config.toml
head_dim = 128
activation = "gelu"
positions = "rope"
rope_fraction = 1.0
bias = "none"
lr = 0.000384
beta1 = 0.9
warmup_steps = 260
schedule = "wsd"
decay_fraction = 0.936
dataset = "wikipedia_en"
MLP neurons of a small language model. Each row is named by its layer, matrix (up: input weights; down: output weights) and neuron, and shows model dimensions 261-356. Each number is 128 + 32 x the weight over its row's rms, rounded and kept within 0 to 255.
A block is one neuron, or neurons of one layer that tend to fire together. Before each block is what it responds to, as a language model described it from the Wikipedia text at the highest values.

Final subword pieces that complete a multi-token word at the end of a noun phrase or title-cased name, such as Ch-ange, Sche-me, Ro-om.
L11.up2467 [143 196 132 152 133 101 114 124 155 167  54 150 163 125 166 132 132 130 169 102 129 125 134 130 159 151 164 134  59 199 128 131 147  75 174  86  91 160 113 120 113 111  86  84 126 155 124  63 199 108 148  79 123 194 155 155 181 128 117  59 128 110 136 105 120 162  99 138 154 132 115 103 140 183  90 133 116 161 145 139 149 179 146 168 178 137 176 107  91 135 126 126 166  66 132 117]
L11.down2467 [192 106 120 126 174 134 120 162 123  94 112 173 103 130 105  90 114  93 120 110 110 115 148 119 165  85 138 118 162 185 139 129 168 106 146 117 130 200 122 171 174  70  89 164 120 152  61 169 131  58  80 164 130 141 148  88  64 127 110 103 121  59  84 144  93  90  90 107 123 222 143 122 114 154 183 124 181 181 165  61 205 131 132 133 126 111 132 174 126 136 129 202 123 125 171 108]

The closing token or word piece of a multi-token proper name or noun phrase, such as Development Center, Rai 1 and Doncaster Rovers.
L7.up59 [129 131  99 150 132 178 115 132 176 152 161  71 161 143 185 131  93 114 111 104 168 114 125 125 108 142 148 105 122 107 158 126 100  97 141 103  96 167 144  81 155 147 150 135 149 115 116 114 166 115 133  65 103 173 125  95 120 103 188  98 164 138 106  78 168 126 123 181 125 113 183 146  98  86 173 120 122 122 122 104 175 158 121 138  93 118 114 114 108 104 181 160 133  76 103 143]
L7.down59 [166 166  92 114 110  78 107  94 115 108 170 149 128 128 172 176 107  73 126 123 112 151  82 126 156 146 153 159 136 120 162 153  68 105 123 115 140 154 170  88 115 114 132  96 162 175 148 131  40 112 141 189 127 157 204 114 118  91  53 117 151 125 124 186 145 162 151 129 106  92 139 102 117 174 134 174 104 144  98 141 148 128 121 176 155 123 164 169 172  82 114 146  82 168 131  79]
L7.up129 [116 112 169 202 133 100  70 118 203 118  84 115 125 168 134 153  99 140 176 152 168 190 104 142 142 128 198 124 136 140 168 145 122  87 139 121  80 141 134 126 113 103 150 160 121 152 155 107 193 125 131 124 194 152 132 133 102  87  87 103 115 147 135 125 179 120 146 179 209  90 129 139 138 174 149 146  94 142 105 143 147 156  98 120 105 167  99 120 147 113 142 175 146 115 127  95]
L7.down129 [204 119  80 140 157 179 131 182  94 135 195  76 126 137 108 133 112  73  98  97 118 108 101  84  98  83 173 143 145  94 145 150 113 101 134  93 171 116 128 122 159  92 138 175 144 166 110 125  65 109 107 187 133 147 201  65 131  73 147 115 147  83  88 107 110 150 145 125  92 156 148 175  69 123 183 147 171 128 152 152 155 161 142 166 106  53 181 172  93  55 136 187 101 169 155 125]
L7.up2164 [ 99 186 116 169 146 137 139 173 164 118 133 138 135  88 102  77  91 120 169 144 130 188 152 108 141  99 211 148 100 144 157 126 125 140 203 158 125 118 172 118 140 111  89 152 187 135 123 106 185  85 194 129 143 132 120 120  89 104 114  90 128  78 137 124  57 139 156 157 107 104 140 115 121 160 140 117 168 115 131 124 138 198 136 146 118 139 157  70 147 134 165  99 145  54 186 131]
L7.down2164 [165 137 122 126 108 121 154 150 109 141 157  85 188 120 184 197 181 111  94 148 130 131 201 106 131 187 100 157  85  68 145 153  90 147  86 108 110 162 110 114 123 111 142  84 130 122 163 112  83 140 123 157 112 143 149  81 108 114 131 132  99 110 138 158 104 136  71  95 144 121 133 150 124 154 151 101 121 148  83 110 159  91 149 150 143 106 137 203 150  89  92 128 116 119 152  71]
L7.up2335 [153 135 126 204 127 136 130 119 104 110 126  55 193 171 141 159 132 116 149 161 166 152  90  93 122  86 151 168 137 147 157 124  98 103 114 110 172  95 168 131 137  97 135 157 116 100 150 109 114 129 123 106 120 169 167 140 183 105 115  87  78 139 139 139  97 107  91 126 156 130 176 130 118 144 109 134 108 125 121 131 103 159 130 151 119  93 113 105  48 144 127 140 130 107 150 121]
L7.down2335 [168 165 147 118  98 139 118 143 186 154 161 105  72 107 144 154  86 102 128 112 142 140 123 179 122 129 147 103 127  79 146 159 145  81 145 141 101 156 143 111 176 122 118 163 148 175 111 133 100  93 129 155 173 131 157  80 112  80 106  90 188 129  97 141 121 107 151 134 104 156 110  89 119 110 164 141 225 151 142 108 166 121 114 227 112 154 133 151 172  90 132 141 102  69 132 123]

Modal and auxiliary verbs (can, may, must) and infinitive to just before a main verb, e.g. can be, must have, able to; also word-piece fragments inside words like Batting, entourage.
L11.up2101 [105 102 155 133  92 144 140 140 112 136 108 132 128 100 118 122 106 162 154  87  68 141 140  81 137  96 164 141  84 148 113 158 143 151 128 146 148 159 137  80 102 116 138 127 143 135 174 130 139 148 140 163 125 112  96 118  81 119  96  91  94  83 171 123  89 163 116 104 197 160 158 160 137 163 129 106 132 118 110 121 143 146 135 153  66 157 134 121  83 142 203 170 227  87 125 153]
L11.down2101 [122  90 109 137 173  98 100 124  66 140 162 155 147 125 111 123 128 119 115 155  92  97 132 107  90 112 185 165 224 117 129 103 146 165 160 167 140 121 121 124 124 115 125 143 129 132  94 110 125 150  68  85 151 124 156 169 144  68  74 115  93 133 149 160 104  77 168 142 133 160 161 145 162 129 101 110 130 110  98 134 105 137 124  72 153 176 158 124  67 179 139 106 100 113 153 170]

Fires on middle and final word pieces of personal surnames (Drinfeld's Gershon, Whittle, Freeman), and on degree adverbs or adverb endings before adjectives or verbs (very, already, reasonably, greatly).
L7.up1298 [131 133 126 181 183 143 119  98 137 138 176  97 183 141 146 106 153 121 136 108  67 147 110  79 154  99 102 187 117 118 132 165 112  91 115 120 112 146 132 159 152  49 145 149  91 126 126 142  87 128 142 120 123 161 106 132  96 136 194  90 137 127  95 161 126 154  60  95 155 131 150 129 114 173 126 156 138 126 143 145 120 199  81 164 144 142 119 130 110 130 120 150 126 126 182 137]
L7.down1298 [122 164  82 112  91 124 182 140 184  90 126 110 125 113  76 152 133  98  84 171 151 108 125 208 123  93 166  63 167  46 108 132 169 107 139 118 145 146 129 147 121 111  86 105  99 119 101 157 175 121 131  95 123 148 161 133 139 102  46 144 130 125 127  73 139 129 157  95 107 112 112 129 166  85 140 168 164 132 120 158 154  94 111 194  99 148  92 146 164 124 178 113 148  92 109 122]
L7.up1331 [ 92  75 141 137 171 117  77 151 108 132 140  90 160 158  81 155 153 147 138 115  95 142 146 131 108 159 135 137 140 105  94 147 105 166 107 132 133 120 107 148 132 127  81 166 176 125 133  86 116 131 100 113  94 126 139 119  91 163 215 110 162 176 138  73 148  94 122  94 104 146 166 145 148 116 201 141 113  74 153 112 158 119  83 135  88 119 181 106  81 118 137 147 144 146 148 162]
L7.down1331 [102  96 115 134 103  98 140 145 143 102 114 135 143  81 142  96  93 138 176 118 129 115 136 127 144 102  78 102 155 235 129 177  94 137 145  89 155 140 116 123 114 186 145 138  82 133 147 155 116 113 167 139 157 122 104 117 211 211 117 138  94 147 118 161  76 145 121 144 148 142  76 105 144 177 121 112  84 127 134  90 107 117  90 109 114 150  41 144 160 117 126 125 157 146 111 134]
L7.up2366 [119 139 128 153 123 142 133 165 103  76 152 155 135 113  98 159 118 144 135 135 130 118  91 109 115 131 121  85 139 135 130 137  75 123 113 169 127 189 149 165 108 110 124 142 102 150  92  61 138 136  91 125 126 174 137 152 151 183 146 106  85 113 134 160 128 126 146 137 153 185  90 173  84 211  69 158 159 127 155 140 154 178 151 133  88 152 113 143  96 141 168 149 155  93 123 123]
L7.down2366 [143 104 101 130 154 125 155 142 122 156  98  87 134 143 134 107 142  98 131 115  99 101  97 161 166 167 169 203  81 131 121 125 173 111 143 105 158 140 121 118 144 170 140 127 119  85 155 174 152  94 132 161 138 119 122 185 136  90 118 156 112 166 128 123  99 125 184 116 145  86 152 118 123 102 195 103 141 109 131 103 119  63 109 133 127 146 171 113 101  96 189 156  91 172 134 169]
L7.up2488 [168 174 140 131 119 162  64  91  75 152 129 123 140 150 102 130 116 138 100 138 123 114  94 115 195 115 129 125 111 118  78  42 153 161 122 138 120 164 134 128 164 110 133 144 133 116 100 100  84 160 143  94 116 123 121 113 108 124 183  92 177 110 135  91 138 128 143 128  94 106 115 117 174  94  70 148  82 136 118 113 139 143 143 149  81 147 135 125 113 120 190 123 129 136 127 129]
L7.down2488 [115  80  83 169  85 173 111 133  66  98 138 150  95 140 159  62  91 133 107 147 132  37 135 127 158 139 185 104  51 128 132  96  89 101  99 105 127 144 134 116 106  98 161  99 133 126 128 130 198 133 158 141 126 170  89 163 141 128 122 120 135 120 169 146 123 144 176 141 136 130 160 174 162 130 148 143  89 173 164  52 131 173  90 113  81  87  93 146  96 145  84 149 113 136 145 178]

Word-final suffix pieces completing a split word, mainly "ly" after "-ful" stems (careful-ly, purposeful-ly, tearful-ly), plus other endings like Sprat-ly, Arm-agh.
L3.up244 [158 142 101 106 123 134 151 141 151 128  90 107 142  91 105 164 153 188  76 143 163 129 144  64 134 115  99 114 125 146 123 166 133 101 141 121 143 119 131 163 134 127 111 100 116 136 179  33 161 116 105  72  97 116 101 124 161 150  99  82  94 130  86 139 124 141 112 140 144 124  67 151 129 140 128  95 148 178 136  80  85 141 107 154  71 107 131  97 152 126 141 138 130 175  94 151]
L3.down244 [100 147 102 205  99 161 134 118 189  69 138 127  96 177 131 101 113 150 129 169 152 102 136 127 143 140 154 183 132 113 148 107 160 194  78 146  75 183 146 127 114 128 113 153  93 114 108 214 123 175 157 161 159 143 138 146 190  84 145  94 151 155 115 145 175 136  92 115 134 136 132 102 133  93 123 196 120 121 125 155 144 128 132  95 138 178 140 139 121  54  75 129 136 102 139 120]
L3.up648 [181  52 157 164 135  96 148  98  78 142 105 129 114 108 168 149 107 149  77 161 101 123 124 125 185 120 102 173  87 132 112 106 127 113 114  87 163 125 145 141  94 116 128 175  96 162 154 101 144 127 111  87 123 119 109 105 181 199  94 116 129 160 143 111 145 149 112 151 173 129  87 111 247 139 142 162  92 127 107  81 112 123 158 134  91 134  86 124  83 127 158 100 121 145 131 163]
L3.down648 [109 198  65 121 119 131 124 149 156  59 124 129 171 119 123 119 120 114 171 121 144 178 137 130  72 154 148 107 148  88 124 133 137 175 147 169  93  88 118 146 157 112 150 123 140 105 128 139 115 126 172 146 153  82 145 179  55 112 133 111 113 112 103 171 125 127 131 111  81 136 148 114  14 122 117  97 133 133 125 169 134 159 107 149 150 147 188 112 157 122 129 155 183 150 137 115]
L3.up1205 [129 129 131 122 119 101 124 125  96 130 121 165 142 116 160 143 155 167 153 125  47 160  92 108 150 138 133 119 129 150 220 143 162 111 145 152 167 145 170 127 174 107  93 187  55 117 172 107 131 206  89 161 142 179  62 128 172 146 168 129  98 164 151 167 117 115 177 154 117 120  96  73 108 189 107 142  61 114  86 172 150 174 137 130 155 153  74 124  69  88 144 100 105  50 126 139]
L3.down1205 [155 204 107 121 121 178 147 138 171 157 149  84 125 100 100 143 107  64  84 105 166  97 171 123 102 134  83 139 134 109  17 145 119 105  91 114  84  88 134 131  83 129 143 115 145 136  87 131 122  53 164  85  88  91 153 132 115 162  79 125 168 124  96  93 130 164  84 133 123  84 131 156 172  76 152  87 152 130 167 110 123 115 150 107 108  72 132 161 144 156 127 154 154 194  77  50]
L3.up1274 [147 154  99 166 101 110  87  92  92 104 136 114 164 166  42 126 105 100 137 124 177 135  93 110  95 135 120 116 131 124  87 115 128 133 103 100 140 116 150 137 196 119 128 111 137  98  95 188 129  48 161 109 115 165 126 147 138 173 100 141  98 133 108 120 102 126 174 104 121 116  39 134 174 117 118 144 114 138  86  64 134 134 142 126 143 128 124  29 121 148 173 108 140 152  32 113]
L3.down1274 [105 104 161  98 123 175 164 122 171  65 143 168  91  91 192 152 170 149 142 139 105 118 167 124 173 137 151 121  92 143 206 114 150 138 139 129 109 105  99 123  82 108 103 184 151 154 125  41 143 169 123 153 111 133 140 139 115  60 174 115 133 150 158 146 107 132  80 190 147 156 218  94  83 149 125 140 136  70 129 154 191 164 147  99  72 102 148 207 123 105  90 179 108 120 166 141]

Head nouns ending multiword names of organizations or bodies, like Commission, Committee, Court, District, Party and Company, often capitalized.
L3.up953 [108 183 173 131 108  82 157  80 136 117 177 105  72  99 119 105 171 209 137 133  70 150 149 136  87 127 156 107  65 150 153  49 148 134 100  58 107  71 144 122 135  99 101 124 135 156  92 150 100 103 147 136 106 163 151 136  99 115 127 149 115 158 151 110 141 156 105 179 109 136 115 113  92 149 161 121  69 197 163 143 120 187 161  80 178 108 119 181  68 156 157 126 125  83 100 143]
L3.down953 [100 149 115 190 138 134  87 110  66 121  95 202 209 137 157 128 140  92 105 137 132 126 116  81 157 179 111 132 111 104 101 196 106 124 164 180 131 154 137 102 128 113 135 117 102 101 159 158 186 129 137 103 109 128 141 178 158  84  77  88 120 123  81 143 110 105 116 115 131 150 146  89 110  81  88 107 149 117  77  82 140  79 156 187  90 134 175 117  88 134 102 107 120 130 100 119]
L3.up2396 [183 134 102 137  65 104 149 144 127 126 142  72 165 129 183 172 217 173 127  86 135 108 124  57 169 105 191 112  92 166 115 128  61 167 133 123  66 153 177 146 151 112  80 136 132 128 136 142 164 129 153  95 129 179 101 129 134 120 162 113  84 120 107 107 114 118  92  89 149 101 171  96 145 183 133 113 144 157  93 140 141 160 153 125  79 144 126 127 132  79 138 128 131 125 143  69]
L3.down2396 [100 155 154 125 152 130 125 152 131  57 127 123 165 182 161 167 136 142 175 108 136 237 130 121  72 150 148 147 100 112  55 163 150 123 169 114 157  89  95 113 106  97 116 143 110 117 148 145  91 138 120 196  83  57 125 183  95 169 103 114 130 140 142  99 110 125  91 136 102 118 103 113 100 133 137  76 136  63 116 153 126 113  87 102 126  49 102 145 155 100 104  38 102 160 145  99]
L3.up2404 [167 145 101 125 136  98 116 165 121 139 137 123 147 152  96 141 110 174  98  46 114 112 112 114  97 107 183 209 116 152 147 150  94 130  75 160 120 131  92 109 136  97 129 156 112 142  76 119 180 147 113 110  71 126 165 112 164 121 119  52 114 148 110 124 143  97 119 138  90 109 173 135 119 114 167 159 118 151 119 112 108 144 128 185 123 142 190 171 174 153 119 107 128  86 133 121]
L3.down2404 [ 94 149 128 130 136 160 125 129  91 150 140  98  92 168 155 133 107 133 171 134 106 138 145 169 210 165  92 121  93 133 122 128 162 131 175  89 141 189 178 156 151 103  83 123 143 124 144  80 124 150 165 114 122 124 141  80 104 147 114 124  50 141 132 119 196  98 119 106 191 174  81 130 112 127 111 133  81 172 168  71  97 126 127 114 172 114 135 100  55 213 104  92 116 130 135 157]
L3.up2479 [123 162  91 203 110 103 138 143 115  86 112 160 195 145 174 140 158 128 100 131 146 126 132  64 172 118 218 144  90 175 138 131 117 120  92 116 130 120 147 137  72 109 142 162 123 158  86 110 116  86 122  56 148 102  74 123 159 120 144 150 155 156 122 241 139 151 115 158 110 123 188 103 144 145 133 139  93 140 134  95 147 197 125 117 142 179 142  82  82 133 130 148 144  58 184 136]
L3.down2479 [153 111 180 104 101 108  98 109 191 127  89 134 173 168 146 151 105 119 117  60 107 153 128 138 136 128 150 120  69  95  92  97 104 135 167 127  82 132  96 135 188 153 146 110 101 100 155 145  96 154 189 173 121 120 110 127 129 129  95 126 153 178 128  75 168 112  76 104 131 171 125 116 157 144  98 148 111 170 146 175 194 133  76 140 139 117 131 167 139 131 113 127 149 136 147  98]

Second letters of words like Pharmacokinetics and Champions, first tokens of table cells, modals like may/can before verbs, and quantity words (almost, over).
L7.up39 [154  86  93 144 134 144 191 168 130 168 166  93 161 190 120 110 146 119 143 128 151 155 200 126 105 120 114 129  91 176 130 175  96 158 173 185 146 112 153 100 115  93 136 178  94 132 106 131 141  73 152  88 159 150 133 144  94 167 141 126 131 110 171 133  90  81 123 118 143  88 143 151 157 194 166  87 137 150 107 138 123 168 159 143 174 100 185 151 107 138 159 104 145 146 125 127]
L7.down39 [108 164 150 127 143 118 129 136  97 119 166 138 119 117 141 170  94 139 108 135 113 125 154 118 113 177 127 120 101  84 113 165  79 159 104  93 175 112 152 157 149 106 126 173 154 159 157 146 204 159 112 120 163 133  79  82 181 105 136 155  86 156 179 116 110 122  97 181  83 148  55  13 169  74  78 145  98  96 160  36 100 108 101 123 133 125 124 134 101 119 150 153 161 103  68  92]
L7.up701 [166 118 146 124 123 147 151 153 173  85  91  92  70 118 158 116 155 179 154  80 113 107 146 180 160 112 122  69 143 154 105 119 123 164  74 123 140  95 109 142 145 130  86 119 156 161 115  64 176  74 154 130 119 155  85 161  94 138 117 151  61  78 136 176  88  97  69 130 144  77 117 156 133  80 104 153 119 152 151  68  90 147 145 113 139 129 175 129  83  63 172 124 172 135  84 126]
L7.down701 [136 142 152 154 151 119 101 131  59 111 176 139 139 143 212 129 200  97 135 150  97 152 144 133 109 134 122 145  68  88  82 207 170 101 154 143 125 139 153 125 173 140 112 140 168 203 160 148 151  65 129 159 154 168 174 143 188 116 143 107 137 143 190  91 142 110 212 207 106 158 132 128 122 168 130 124  93 152 167  70  90  91 100 205 118 119 142 130  96 157 111 137 120 116 139 154]
L7.up750 [168 157 150 179 125 143 125 139  99 118 127 104 122 169 192 142 173 143 155 109 167 124 135  88 110 137 201 141 102 162 203  77  92 123 166 141 165 121 130 124  81  67 125 122 173 109 102 135 105 118 159 155  89 122  97 103 119 145 133 148 137 146  94 127 109 142 118 133 109 147 122 133 144 124  94 155 117 161  84  73 106 123 184 113 160 170 105 103 142 163 194 163 128  90 124 147]
L7.down750 [ 98 124 142 122  90  90 168 121 154 133 137 133 133 131 167 124 110 117 121 169 102 113 117 176  72 199  83  88 120 175 148  96  83 148 134 129 126  92 104 145 160 177 138 152 154  92 201 153 118 116 112 118 105 152 100 161  84  88 139  92 130  80 215 171 129 126 118 151 121 119 115  86 188 138 188  87  39 114 120 131 115 133 162 111 155 161  97 140 104 122 149  86  60  92 116 137]
L7.up1732 [ 89 179 124 104 129  93 176 140 183 171  66 114  85 146  80 124 160 133 135  72 155 218 175 110 134 131 126 101 105 122 145  81 123 130 126 155 195 115 221 165  95 103  86 137 159 143  58 121  97 114 105  92  81 129  77 171 112 173 122 113  86 179 144 157  89 170 119 133  79  65  74 130 156 130 144 156 153 162 178 128 153 114 140 146 148 128 144 129  85  72 192 138 106 138 120  72]
L7.down1732 [130 122  77 128 145 132 167 121  23 153 179  72 104 128 191  99 127 155 143  83  79 116 144 129 158 160 106  81 147 120  79 114  85 160 106 175 126 142 140 136 148 148 186 144 150 175 175 123  98 157 137 111 133 184 103  74  61  96 140  61 120 138  95  86 132  96 106 141 166  94 143  53  82 137 104 128  82 106 119  79 129 145 121 115 110 163 127 170 106 128  93 150 115 211 110  95]

Tokens that complete or directly follow a person's name, especially in results tables and lists, such as Jr., final surname pieces (Samad-ova, Ribico-ff), or the next " (", "|" or verb.
L11.up1703 [168 159 159 136 145 142 152 110 114 122 152 119 195 134 143 130 151 142  96 106 132 114  57  69 145 195 165 103 109 115  86 161  98 206 118 147 130 174 143 144 108  91  80 108 152 101 147 157  74 152 128 173 102 156 159 163 141 137 162  95 163 126 166 115  97 102 102 132 123 139 115 114 149 118 137 146 105 115 103 165 126 162  83 102 116 120 149 163  90 152 180 139 131 145 127 103]
L11.down1703 [119 163  96 129 107 187 132 142 137  70 155 163  58 178 103  99 155 165  74 126 117  91 140 183 122  75 168 150 156 163 184 138 127 164 137  95 119 104 117  88 110 129  90 151 165 175 169 110 115 115 119 134 104 120 111  79 153 107  74 117 110 107  91  86 163 142 101 135  91 148 124 119 126  88 123 112 151 180 144 143 150  77 135 136 127 100 161 112 168  46  55 161  95 112 156 113]